MLP neurons of a small language model. Each row is named by its layer, matrix (gate and up: input weights) and neuron, and shows model dimensions 176-239. Each number is 200 + 20 x the weight over its row's rms, rounded and kept within 0 to 999. A neuron's up and down rows have the sign that makes its largest values positive.
A block is one neuron, or neurons of one layer that tend to fire together. Before each block is what it responds to, as a language model described it from the Wikipedia text at the highest values.

Word-completing noun suffixes. Final word-piece that completes a split word, mostly nouns naming businesses or media, like fir-m, newspap-ers, restaur-ants, public-ations; also ro-om, squ-are, small-er.
L5.gate220,188,194,242,205,175,170,191,264,214,196,213,217,229,184,198,199,187,185,194,207,220,183,188,211,216,217,217,170,233,202,178,201,179,214,168,154,195,228,239,151,200,192,184,204,191,208,207,192,222,155,225,180,185,206,200,181,182,212,214,220,203,204,224,174
L5.up220,197,199,191,178,197,196,205,186,181,190,225,174,202,194,243,173,181,199,201,196,186,209,232,212,211,201,232,149,165,200,217,234,188,202,204,181,181,252,207,200,174,181,227,172,205,190,179,176,223,203,202,193,196,227,205,205,190,185,222,178,246,185,225,210

Short ambiguous word pieces. Short tokens that may be a whole word or the start of a longer one, mainly not, would, just, either, and Just in Justice.
L3.gate383,167,202,216,199,177,196,182,196,205,211,211,194,215,192,208,188,189,185,198,195,252,194,173,184,220,178,194,204,194,174,180,188,209,164,227,203,203,148,206,211,188,202,189,169,201,221,191,232,181,178,221,181,161,194,203,204,214,209,222,179,173,189,223,214
L3.up383,171,193,200,214,208,206,213,203,186,189,197,203,218,190,169,180,183,181,195,220,243,188,206,195,179,201,240,181,189,172,158,203,196,183,227,206,184,211,176,212,203,188,190,186,198,222,172,195,179,175,205,176,197,213,172,227,192,222,235,169,166,201,218,187
L3.gate474,195,235,184,216,183,202,218,204,239,181,216,187,254,185,215,195,202,206,177,184,202,202,180,194,230,195,196,163,225,200,203,192,209,194,202,207,186,201,205,198,195,206,182,190,213,223,201,193,260,179,187,185,199,214,253,202,234,190,198,198,224,239,228,244
L3.up474,238,239,178,206,232,198,207,202,188,209,194,197,175,194,213,180,167,220,194,144,175,172,197,204,173,214,203,205,221,198,199,168,219,210,190,197,189,230,200,154,200,176,211,181,199,156,184,192,213,178,161,242,181,189,182,169,194,190,186,200,207,200,198,184
L3.gate646,180,227,191,192,203,153,148,205,213,229,210,218,210,162,212,195,198,209,190,190,189,234,192,208,184,201,224,182,205,200,197,201,213,228,175,213,183,177,212,185,150,212,220,182,227,190,211,231,193,192,206,165,187,190,233,201,217,189,225,197,216,182,202,195
L3.up646,223,203,207,165,187,214,180,184,153,203,177,184,217,180,197,189,211,163,198,197,217,202,212,193,203,216,189,190,179,181,232,155,208,193,230,196,194,195,179,191,227,198,195,222,196,165,234,183,211,229,201,195,182,197,183,214,210,184,224,200,192,185,193,210
L3.gate682,195,205,187,206,204,245,191,209,184,194,200,217,240,215,198,195,191,195,189,171,196,204,196,216,193,220,189,190,207,148,187,207,198,164,196,235,201,183,209,190,195,217,191,231,196,163,202,222,216,191,193,225,166,211,234,208,201,194,184,179,210,189,251,201
L3.up682,199,202,202,216,195,195,182,230,195,247,189,159,190,177,223,228,207,196,204,186,192,198,206,203,192,187,179,207,223,188,230,174,177,151,185,208,213,226,188,174,242,217,217,209,150,211,229,239,161,183,239,214,171,223,224,187,250,186,187,179,185,208,181,200

Predicate-opening function words. Auxiliaries, adverbs, and verb-ending pieces just after the subject or auxiliary, before the main predicate, e.g. "to be", "has also", "there-fore", "to-o".
L5.gate383,212,175,211,189,160,194,188,238,203,234,181,187,183,190,191,172,198,183,174,223,200,167,192,198,181,200,143,204,192,160,212,189,215,174,238,179,201,153,180,213,208,209,188,167,209,210,219,213,219,212,200,203,187,190,163,215,202,227,198,195,182,212,205,231
L5.up383,148,197,181,221,186,212,193,211,235,220,205,228,178,234,215,149,218,206,194,203,175,183,167,239,179,215,196,197,203,215,211,154,194,231,207,217,180,203,191,224,183,190,213,194,184,224,196,209,228,204,194,252,202,173,201,209,210,210,213,176,208,199,240,180

Adverb and degree modifiers. Adverbs and degree words right before the adjective or verb they modify, mostly the -ly ending piece (extremely, relatively, fairly), plus very, quite, most, not.
L10.gate0,213,213,208,199,152,193,182,213,202,201,246,204,176,208,236,187,200,159,209,182,175,218,207,191,201,225,213,214,184,189,232,188,196,192,199,226,201,232,194,162,177,213,213,199,146,187,241,194,231,199,213,205,195,233,246,235,249,176,159,187,186,191,203,215
L10.up0,181,225,178,186,215,190,195,237,180,219,226,200,217,235,209,226,209,199,225,180,185,207,216,203,185,232,179,183,225,195,216,223,169,239,219,212,195,235,202,164,187,192,181,219,227,200,187,217,162,194,226,174,229,189,215,224,217,200,182,193,163,184,209,220
L10.gate14,232,199,207,217,185,170,177,242,205,229,196,182,230,205,218,238,227,192,191,207,203,199,169,237,219,184,200,187,188,167,209,183,204,193,224,198,182,219,217,201,213,195,200,172,203,180,223,201,195,215,202,181,202,215,218,201,221,183,189,217,233,181,170,206
L10.up14,205,205,176,183,216,223,223,228,196,183,171,181,202,205,187,178,194,226,205,177,245,208,196,208,230,218,236,197,226,219,212,199,207,147,234,192,229,181,207,199,218,195,167,159,168,188,225,184,207,233,174,224,219,199,191,208,210,170,206,200,198,188,191,211
L10.gate28,231,210,217,198,215,193,205,257,178,242,184,222,200,197,198,184,189,203,205,242,212,183,146,211,187,197,182,182,199,202,205,194,190,214,190,210,224,174,222,201,186,212,219,236,177,206,168,168,215,210,199,187,154,197,225,195,217,196,197,239,199,202,200,219
L10.up28,196,213,214,195,205,208,207,207,217,209,185,210,189,217,203,203,213,196,203,196,217,182,183,159,210,208,218,182,164,195,202,205,171,177,214,206,186,176,213,210,225,219,193,210,180,202,193,205,207,194,213,168,206,187,207,184,202,192,213,235,168,167,220,228
L10.gate108,163,180,188,192,178,196,169,201,153,209,198,213,201,186,223,194,175,192,211,219,200,158,193,198,204,203,216,188,215,219,223,225,191,204,199,215,187,180,229,180,190,214,158,185,193,210,244,171,213,204,204,160,203,187,195,212,210,232,195,199,207,241,235,236
L10.up108,229,192,196,227,191,210,219,192,210,195,204,213,159,247,191,203,223,188,188,199,200,180,211,151,208,227,198,211,169,190,191,179,160,235,211,207,214,184,187,152,209,189,199,205,190,211,232,198,216,202,189,170,200,213,187,218,189,202,205,223,201,213,195,216
L10.gate126,215,190,209,213,232,214,204,188,226,207,237,194,209,198,177,235,190,179,222,203,197,219,207,207,194,208,194,198,204,171,188,189,184,188,200,225,171,199,211,216,198,177,161,184,169,216,206,181,211,222,200,215,210,174,205,200,175,198,222,186,154,199,214,228
L10.up126,190,231,201,191,179,231,197,215,195,223,207,183,236,193,187,212,182,221,190,178,154,218,199,219,208,192,201,190,148,214,190,188,196,182,204,237,213,164,223,217,187,254,195,166,183,178,191,191,195,202,207,213,221,173,176,197,199,190,182,208,222,187,195,213
L10.gate193,202,199,231,178,155,203,211,175,211,175,220,191,201,232,223,204,184,240,184,183,185,208,196,200,212,190,166,175,185,193,200,217,193,199,199,211,146,238,216,154,206,196,186,183,203,180,249,215,181,203,193,227,206,186,177,183,182,212,186,188,194,215,195,197
L10.up193,200,154,223,231,171,214,178,191,203,219,210,192,178,206,223,200,169,195,214,205,208,178,178,186,197,183,197,215,203,185,197,239,203,208,167,199,167,180,171,238,176,198,193,183,189,161,222,206,203,207,224,210,214,205,224,193,209,221,197,181,227,168,198,178
L10.gate233,212,177,161,193,201,201,207,199,181,189,212,206,199,162,212,200,190,203,231,186,185,175,173,178,239,167,191,204,195,143,213,159,197,267,214,188,212,226,206,219,226,191,192,146,206,185,199,171,232,185,213,196,194,215,203,211,225,244,194,196,187,203,181,171
L10.up233,206,200,189,216,208,177,173,202,190,222,204,177,217,163,193,170,183,176,215,206,206,190,199,216,181,165,226,186,202,179,196,203,223,193,229,204,223,174,207,197,182,191,181,185,230,174,190,207,221,195,211,206,199,232,197,212,204,224,222,165,196,202,163,175
L10.gate284,215,202,216,206,180,215,193,174,201,193,248,220,199,241,192,201,205,190,187,181,220,216,192,226,172,235,178,175,194,202,230,222,162,188,225,151,204,185,191,189,216,181,190,175,181,185,228,180,204,167,207,196,198,194,224,193,191,207,182,205,206,167,235,199
L10.up284,191,210,206,217,199,232,207,226,212,229,195,221,213,218,189,221,215,212,224,221,185,182,186,217,193,169,185,206,177,219,186,182,208,205,180,200,190,177,228,223,201,207,202,182,206,171,181,228,203,194,201,201,201,223,203,227,221,190,201,201,170,224,235,187
L10.gate307,232,208,171,208,174,215,198,214,206,215,233,161,196,205,209,179,204,182,205,196,201,199,185,185,150,184,187,194,166,228,212,158,199,197,224,192,203,197,169,209,147,188,166,199,178,170,210,212,227,193,207,185,193,187,195,173,213,198,196,172,221,191,193,220
L10.up307,216,223,171,227,208,215,205,169,235,237,214,235,196,207,186,193,183,211,175,219,207,195,158,227,196,183,164,235,192,206,176,179,193,218,197,187,197,187,210,194,205,201,202,228,209,160,203,215,194,177,191,217,206,199,183,209,196,161,187,174,184,181,210,185
L10.gate401,180,184,202,215,209,221,191,194,200,170,209,203,241,164,190,179,178,176,231,188,224,215,212,177,192,198,199,192,183,210,209,185,212,234,224,201,208,202,210,205,179,183,229,189,218,166,213,216,219,223,196,195,200,202,186,207,201,205,209,218,187,189,211,233
L10.up401,164,233,200,202,198,197,195,211,208,192,182,194,183,192,204,208,224,203,203,203,209,213,218,197,226,233,172,224,203,213,190,189,195,204,248,196,185,180,193,215,196,169,229,184,173,198,212,176,189,201,189,228,207,205,181,204,170,151,152,151,188,161,232,232
L10.gate408,198,195,177,173,196,205,182,190,204,201,195,230,182,196,204,186,151,205,171,193,186,177,185,233,189,180,191,215,195,181,211,197,191,207,189,219,152,193,215,223,242,191,160,175,180,150,221,191,197,221,178,200,203,217,206,196,228,208,182,204,181,224,199,189
L10.up408,185,212,178,174,189,226,182,203,211,204,234,214,205,211,158,206,164,230,212,182,201,202,202,185,227,207,186,218,161,214,201,207,195,137,177,201,202,195,229,222,209,221,198,174,181,187,208,222,207,208,207,215,216,234,192,198,201,199,199,166,180,216,203,189
L10.gate422,173,190,226,203,188,206,161,198,219,200,220,203,217,210,191,186,217,189,171,219,220,175,208,183,218,159,208,191,207,219,241,196,184,185,251,198,156,174,199,212,223,203,177,200,211,175,183,166,211,199,217,165,156,234,173,232,218,216,195,206,194,205,207,176
L10.up422,207,208,204,210,218,192,204,201,165,233,211,237,224,160,178,201,155,179,174,246,222,210,180,189,191,192,211,176,192,197,178,201,218,255,228,178,191,196,196,221,197,205,170,236,224,183,203,204,206,193,174,194,208,212,183,190,183,248,227,201,199,209,217,211
L10.gate494,216,213,224,207,209,184,206,180,193,251,213,229,191,206,201,211,218,186,216,204,167,177,214,166,201,197,176,198,190,180,205,202,188,207,222,246,228,204,199,148,201,215,206,202,156,172,210,223,247,190,189,215,209,232,197,188,193,186,177,218,183,175,247,167
L10.up494,156,221,203,179,180,201,200,240,193,218,185,207,200,222,208,212,193,178,228,187,196,224,184,213,208,237,217,170,201,181,200,204,181,199,230,228,191,190,210,212,205,222,212,151,191,198,221,208,196,211,175,212,199,165,239,182,197,149,199,200,194,215,189,203
L10.gate505,184,206,174,194,187,153,201,209,196,196,202,182,222,227,202,185,236,151,211,195,211,218,195,214,210,193,192,175,204,214,191,190,189,184,205,196,171,202,213,206,194,189,189,188,194,173,224,173,227,216,197,180,190,189,189,238,245,225,235,210,171,187,212,227
L10.up505,142,189,201,216,175,246,174,213,223,199,195,215,199,193,196,214,214,184,172,197,196,196,224,215,208,199,227,204,195,231,181,179,205,208,199,185,166,174,212,223,208,208,205,171,195,171,207,231,238,226,172,198,173,185,193,153,203,229,219,178,212,226,246,211
L10.gate568,207,226,237,198,204,199,176,176,202,202,171,194,169,214,177,172,199,212,202,201,205,164,204,184,202,204,201,230,214,192,206,232,239,198,218,212,186,201,244,223,237,218,207,216,186,201,215,181,170,164,191,233,155,175,156,199,215,194,192,208,180,182,238,242
L10.up568,184,177,182,172,226,187,172,234,169,170,207,190,147,157,205,156,199,203,182,158,199,219,199,172,166,180,204,227,177,191,210,167,178,196,211,233,193,204,216,215,207,234,219,178,221,184,185,215,215,201,206,200,188,178,172,200,207,182,200,186,194,219,199,200
L10.gate607,196,213,211,214,182,223,217,222,246,204,158,200,213,194,185,187,185,210,191,180,202,208,220,196,218,177,184,210,177,180,202,206,210,206,230,242,193,201,203,191,217,160,183,215,210,180,217,214,192,210,181,221,178,199,231,203,183,199,183,174,212,200,206,219
L10.up607,203,219,146,198,203,233,233,218,169,253,224,213,228,199,191,220,208,222,188,208,200,162,190,202,199,199,196,225,221,211,171,198,204,205,224,219,167,170,225,187,190,188,186,176,175,197,198,204,230,207,186,204,172,226,263,217,226,211,202,185,188,181,228,214

Plural group nouns. Plural endings and plural nouns for groups of people or things, mostly acting as subject or object of a verb, such as students, researchers, artists, people.
L10.gate21,228,198,187,200,198,174,188,186,193,195,233,232,205,192,181,215,192,248,180,199,190,168,201,193,189,185,187,225,216,167,198,221,181,175,232,163,208,188,219,152,190,216,189,195,237,146,200,147,227,192,209,195,181,200,167,190,184,207,184,212,190,188,233,198
L10.up21,182,190,216,166,202,180,174,163,172,226,222,204,221,216,171,205,171,204,192,225,204,204,224,210,209,183,217,186,169,208,185,232,206,217,191,174,171,193,182,204,200,205,242,214,223,192,193,187,221,192,203,198,202,210,204,181,186,181,216,187,196,169,172,182
L10.gate44,227,191,221,227,212,167,186,197,206,169,159,220,220,182,194,204,212,195,177,218,223,219,225,208,186,216,219,208,193,160,244,210,207,183,197,199,195,229,228,223,161,203,257,204,201,205,191,202,182,212,164,220,233,182,199,167,191,210,185,184,189,185,209,193
L10.up44,168,172,230,220,222,209,226,219,209,196,192,165,162,185,198,196,207,204,226,211,163,242,198,175,174,207,164,239,203,193,218,184,189,201,210,202,194,208,184,177,251,198,248,159,191,206,227,196,192,216,189,188,213,187,211,236,168,220,206,210,219,179,185,192
L10.gate74,215,150,232,215,222,135,212,204,205,207,213,201,189,173,205,204,200,196,211,203,208,207,227,193,205,202,213,177,223,207,182,197,202,226,225,200,218,200,193,200,232,205,220,196,168,203,206,222,215,191,178,187,169,191,205,214,216,218,195,178,171,179,196,185
L10.up74,178,187,226,182,186,190,186,198,185,228,199,181,229,201,176,193,217,196,213,184,234,243,224,249,195,137,199,216,212,200,195,251,223,194,160,186,195,184,230,196,189,187,213,204,217,204,226,217,218,211,185,163,226,200,174,182,223,210,203,215,195,210,197,161
L10.gate135,202,173,184,228,215,192,211,193,179,201,209,190,223,198,203,202,182,166,194,186,210,166,216,207,207,201,182,189,218,213,213,214,198,207,209,208,209,201,192,212,210,199,228,209,196,177,237,183,189,231,208,205,206,180,207,178,220,178,200,209,164,182,198,196
L10.up135,196,173,203,192,212,201,204,193,210,199,187,164,219,196,200,183,205,190,202,232,216,206,173,207,218,203,212,245,225,196,174,194,196,193,178,179,219,207,183,205,201,210,246,211,209,215,215,213,234,217,235,225,244,186,223,150,194,191,183,222,205,196,200,192
L10.gate256,212,203,227,189,188,194,161,194,232,162,213,227,203,176,178,183,216,199,189,183,184,210,220,200,183,232,224,192,185,166,227,177,186,226,182,199,194,202,215,172,231,191,235,200,209,189,199,200,192,174,173,189,184,195,171,194,219,215,195,231,203,174,228,240
L10.up256,210,160,184,193,181,178,199,226,184,191,227,199,180,189,196,206,179,178,199,199,203,226,217,187,208,185,222,195,213,209,233,217,201,190,223,181,233,226,221,218,182,224,201,176,213,157,178,206,205,231,216,218,237,201,149,181,208,220,160,209,236,180,180,220
L10.gate365,216,170,177,213,235,213,223,215,210,191,181,186,230,192,198,198,192,211,218,175,173,220,226,190,224,182,190,190,213,234,234,188,184,233,229,165,218,204,201,228,172,186,230,208,224,165,203,218,202,219,234,210,192,172,203,201,206,207,207,167,201,185,223,197
L10.up365,194,188,187,228,207,196,164,188,215,183,187,158,216,204,223,158,204,171,188,190,228,193,224,151,205,198,158,203,191,199,195,201,211,251,183,188,194,210,206,182,217,196,218,175,188,177,174,186,190,198,188,230,202,183,174,189,193,226,185,208,207,182,210,175
L10.gate420,188,211,205,211,192,239,173,172,218,216,194,181,247,157,190,168,206,183,231,204,174,239,194,210,191,203,203,185,198,209,229,183,238,215,194,205,224,173,219,216,207,239,244,230,204,210,223,153,220,209,191,185,210,202,198,211,146,205,196,193,228,193,206,200
L10.up420,157,187,185,242,207,245,189,233,160,170,180,211,213,188,174,201,222,234,197,149,168,196,184,227,169,208,201,177,196,191,218,220,194,211,198,211,236,224,214,192,196,206,218,240,221,175,224,191,203,229,205,187,206,174,200,207,211,207,237,166,186,189,207,190
L10.gate483,216,249,226,230,184,220,213,228,199,196,195,216,173,187,186,222,212,181,199,238,229,203,173,166,220,198,226,206,171,200,237,201,215,228,191,208,214,239,201,205,223,203,205,147,189,209,215,177,181,176,177,214,214,225,166,252,182,223,190,192,184,201,181,231
L10.up483,179,208,208,233,194,182,210,194,201,195,193,191,204,196,206,172,199,180,179,219,212,205,202,183,188,208,200,221,189,201,233,203,206,212,157,163,183,245,198,184,202,225,215,157,213,212,196,184,198,183,181,246,233,225,173,216,184,220,182,163,179,179,222,210
L10.gate492,183,183,222,189,192,184,177,202,221,162,166,217,193,192,235,218,205,195,211,191,175,191,198,216,179,198,194,210,193,182,217,175,171,204,204,229,214,202,193,199,182,218,205,179,236,188,233,212,214,195,179,208,203,184,183,152,167,200,181,216,181,208,192,176
L10.up492,234,219,231,191,193,183,151,227,230,202,210,186,157,195,197,195,212,192,181,170,206,191,216,195,185,203,189,169,200,133,194,194,234,221,202,176,177,207,221,198,199,183,243,213,197,173,155,199,212,184,233,187,191,199,221,177,185,222,215,200,203,193,229,205
L10.gate514,216,206,241,191,182,185,225,220,195,193,179,187,257,159,197,208,170,232,234,187,219,223,216,178,189,205,172,193,243,214,189,233,214,183,186,209,179,168,199,151,209,175,210,211,209,189,203,208,189,195,216,180,185,175,194,183,192,188,208,188,222,175,164,188
L10.up514,152,204,229,171,181,200,189,189,181,184,189,170,206,190,215,181,183,179,231,189,185,228,198,193,223,194,223,202,225,223,225,187,212,172,226,207,201,169,189,243,177,189,176,232,209,191,192,209,187,194,162,213,200,169,206,191,182,199,190,220,205,168,179,193
L10.gate517,233,191,220,197,223,198,180,215,177,211,199,183,215,207,223,204,201,199,166,183,207,189,220,238,154,191,184,211,205,193,206,224,223,203,197,195,220,235,206,191,242,223,193,194,179,210,183,212,222,162,190,217,173,161,200,218,228,238,201,184,228,198,218,207
L10.up517,209,188,150,172,205,157,202,217,203,194,175,210,191,236,207,191,238,196,221,192,225,225,202,194,208,194,192,211,163,193,210,200,226,223,228,202,177,230,212,218,226,223,213,205,198,196,208,216,184,188,172,197,173,192,157,186,194,233,176,199,169,188,215,189
L10.gate580,192,192,208,189,220,194,174,237,185,198,191,207,191,182,200,169,208,196,187,212,199,213,204,191,167,186,173,181,204,184,225,194,200,188,209,202,210,175,216,221,203,195,214,226,202,192,180,219,184,187,210,183,211,240,186,182,186,196,182,182,179,182,217,195
L10.up580,165,173,187,205,223,202,203,215,219,168,210,230,211,174,226,170,192,174,229,199,168,191,202,168,179,177,186,184,218,207,203,173,224,196,223,206,192,185,215,190,195,192,198,185,180,160,189,182,204,234,203,189,207,200,218,161,224,203,202,191,206,219,197,194
L10.gate597,180,169,192,216,181,241,180,195,220,190,175,202,233,220,200,225,198,191,211,232,161,186,195,236,190,194,219,205,242,199,198,223,206,180,191,190,175,206,195,185,193,183,191,151,191,195,213,160,220,210,205,188,223,213,212,185,210,212,191,205,227,213,210,202
L10.up597,251,199,213,183,210,204,214,170,176,186,211,179,174,212,210,177,170,203,207,224,186,181,247,193,206,200,194,170,202,197,202,209,203,205,186,194,183,207,224,212,206,211,185,184,245,173,171,204,178,162,206,173,206,180,200,209,211,229,200,196,219,230,202,199
L10.gate635,229,198,226,217,238,192,201,201,196,166,186,169,214,200,203,215,184,195,179,199,188,216,194,209,178,202,207,220,210,194,191,233,188,168,196,214,168,207,240,200,196,202,193,186,219,209,192,170,210,202,177,198,205,188,213,183,182,210,203,198,191,222,220,203
L10.up635,160,192,229,222,185,216,183,204,180,178,210,209,216,180,190,169,180,175,178,236,216,203,208,187,198,207,198,216,242,209,204,209,189,239,205,172,208,236,217,204,212,186,181,225,222,194,196,182,193,201,217,181,225,216,174,242,197,194,226,167,201,202,168,200
L10.gate638,201,192,193,178,200,259,227,223,183,186,216,206,209,191,186,173,183,208,186,221,230,185,180,188,211,189,182,178,246,223,222,221,175,197,203,196,194,211,209,181,205,250,185,214,187,207,184,215,179,201,186,196,244,230,197,179,226,204,222,183,185,193,194,191
L10.up638,200,217,198,200,236,194,227,203,193,196,181,187,211,210,166,227,208,222,177,202,150,220,215,225,176,179,190,246,190,177,186,216,216,205,223,194,188,210,218,211,257,224,191,193,178,193,211,193,208,228,195,202,216,241,217,181,233,212,190,209,198,209,204,183
L10.gate651,208,200,223,171,212,220,215,230,199,193,210,168,188,196,191,162,178,198,214,164,225,241,214,188,209,213,200,173,225,233,207,200,194,204,174,211,189,182,175,205,171,194,204,198,219,195,219,179,212,176,216,230,203,184,188,169,198,171,155,235,183,193,214,185
L10.up651,192,202,187,200,241,200,212,198,162,179,161,199,207,220,179,170,210,191,221,187,165,206,183,234,183,195,205,204,191,218,204,192,197,211,178,219,183,212,208,196,167,205,185,158,197,215,212,177,183,159,211,198,241,197,179,181,192,177,197,176,188,201,180,198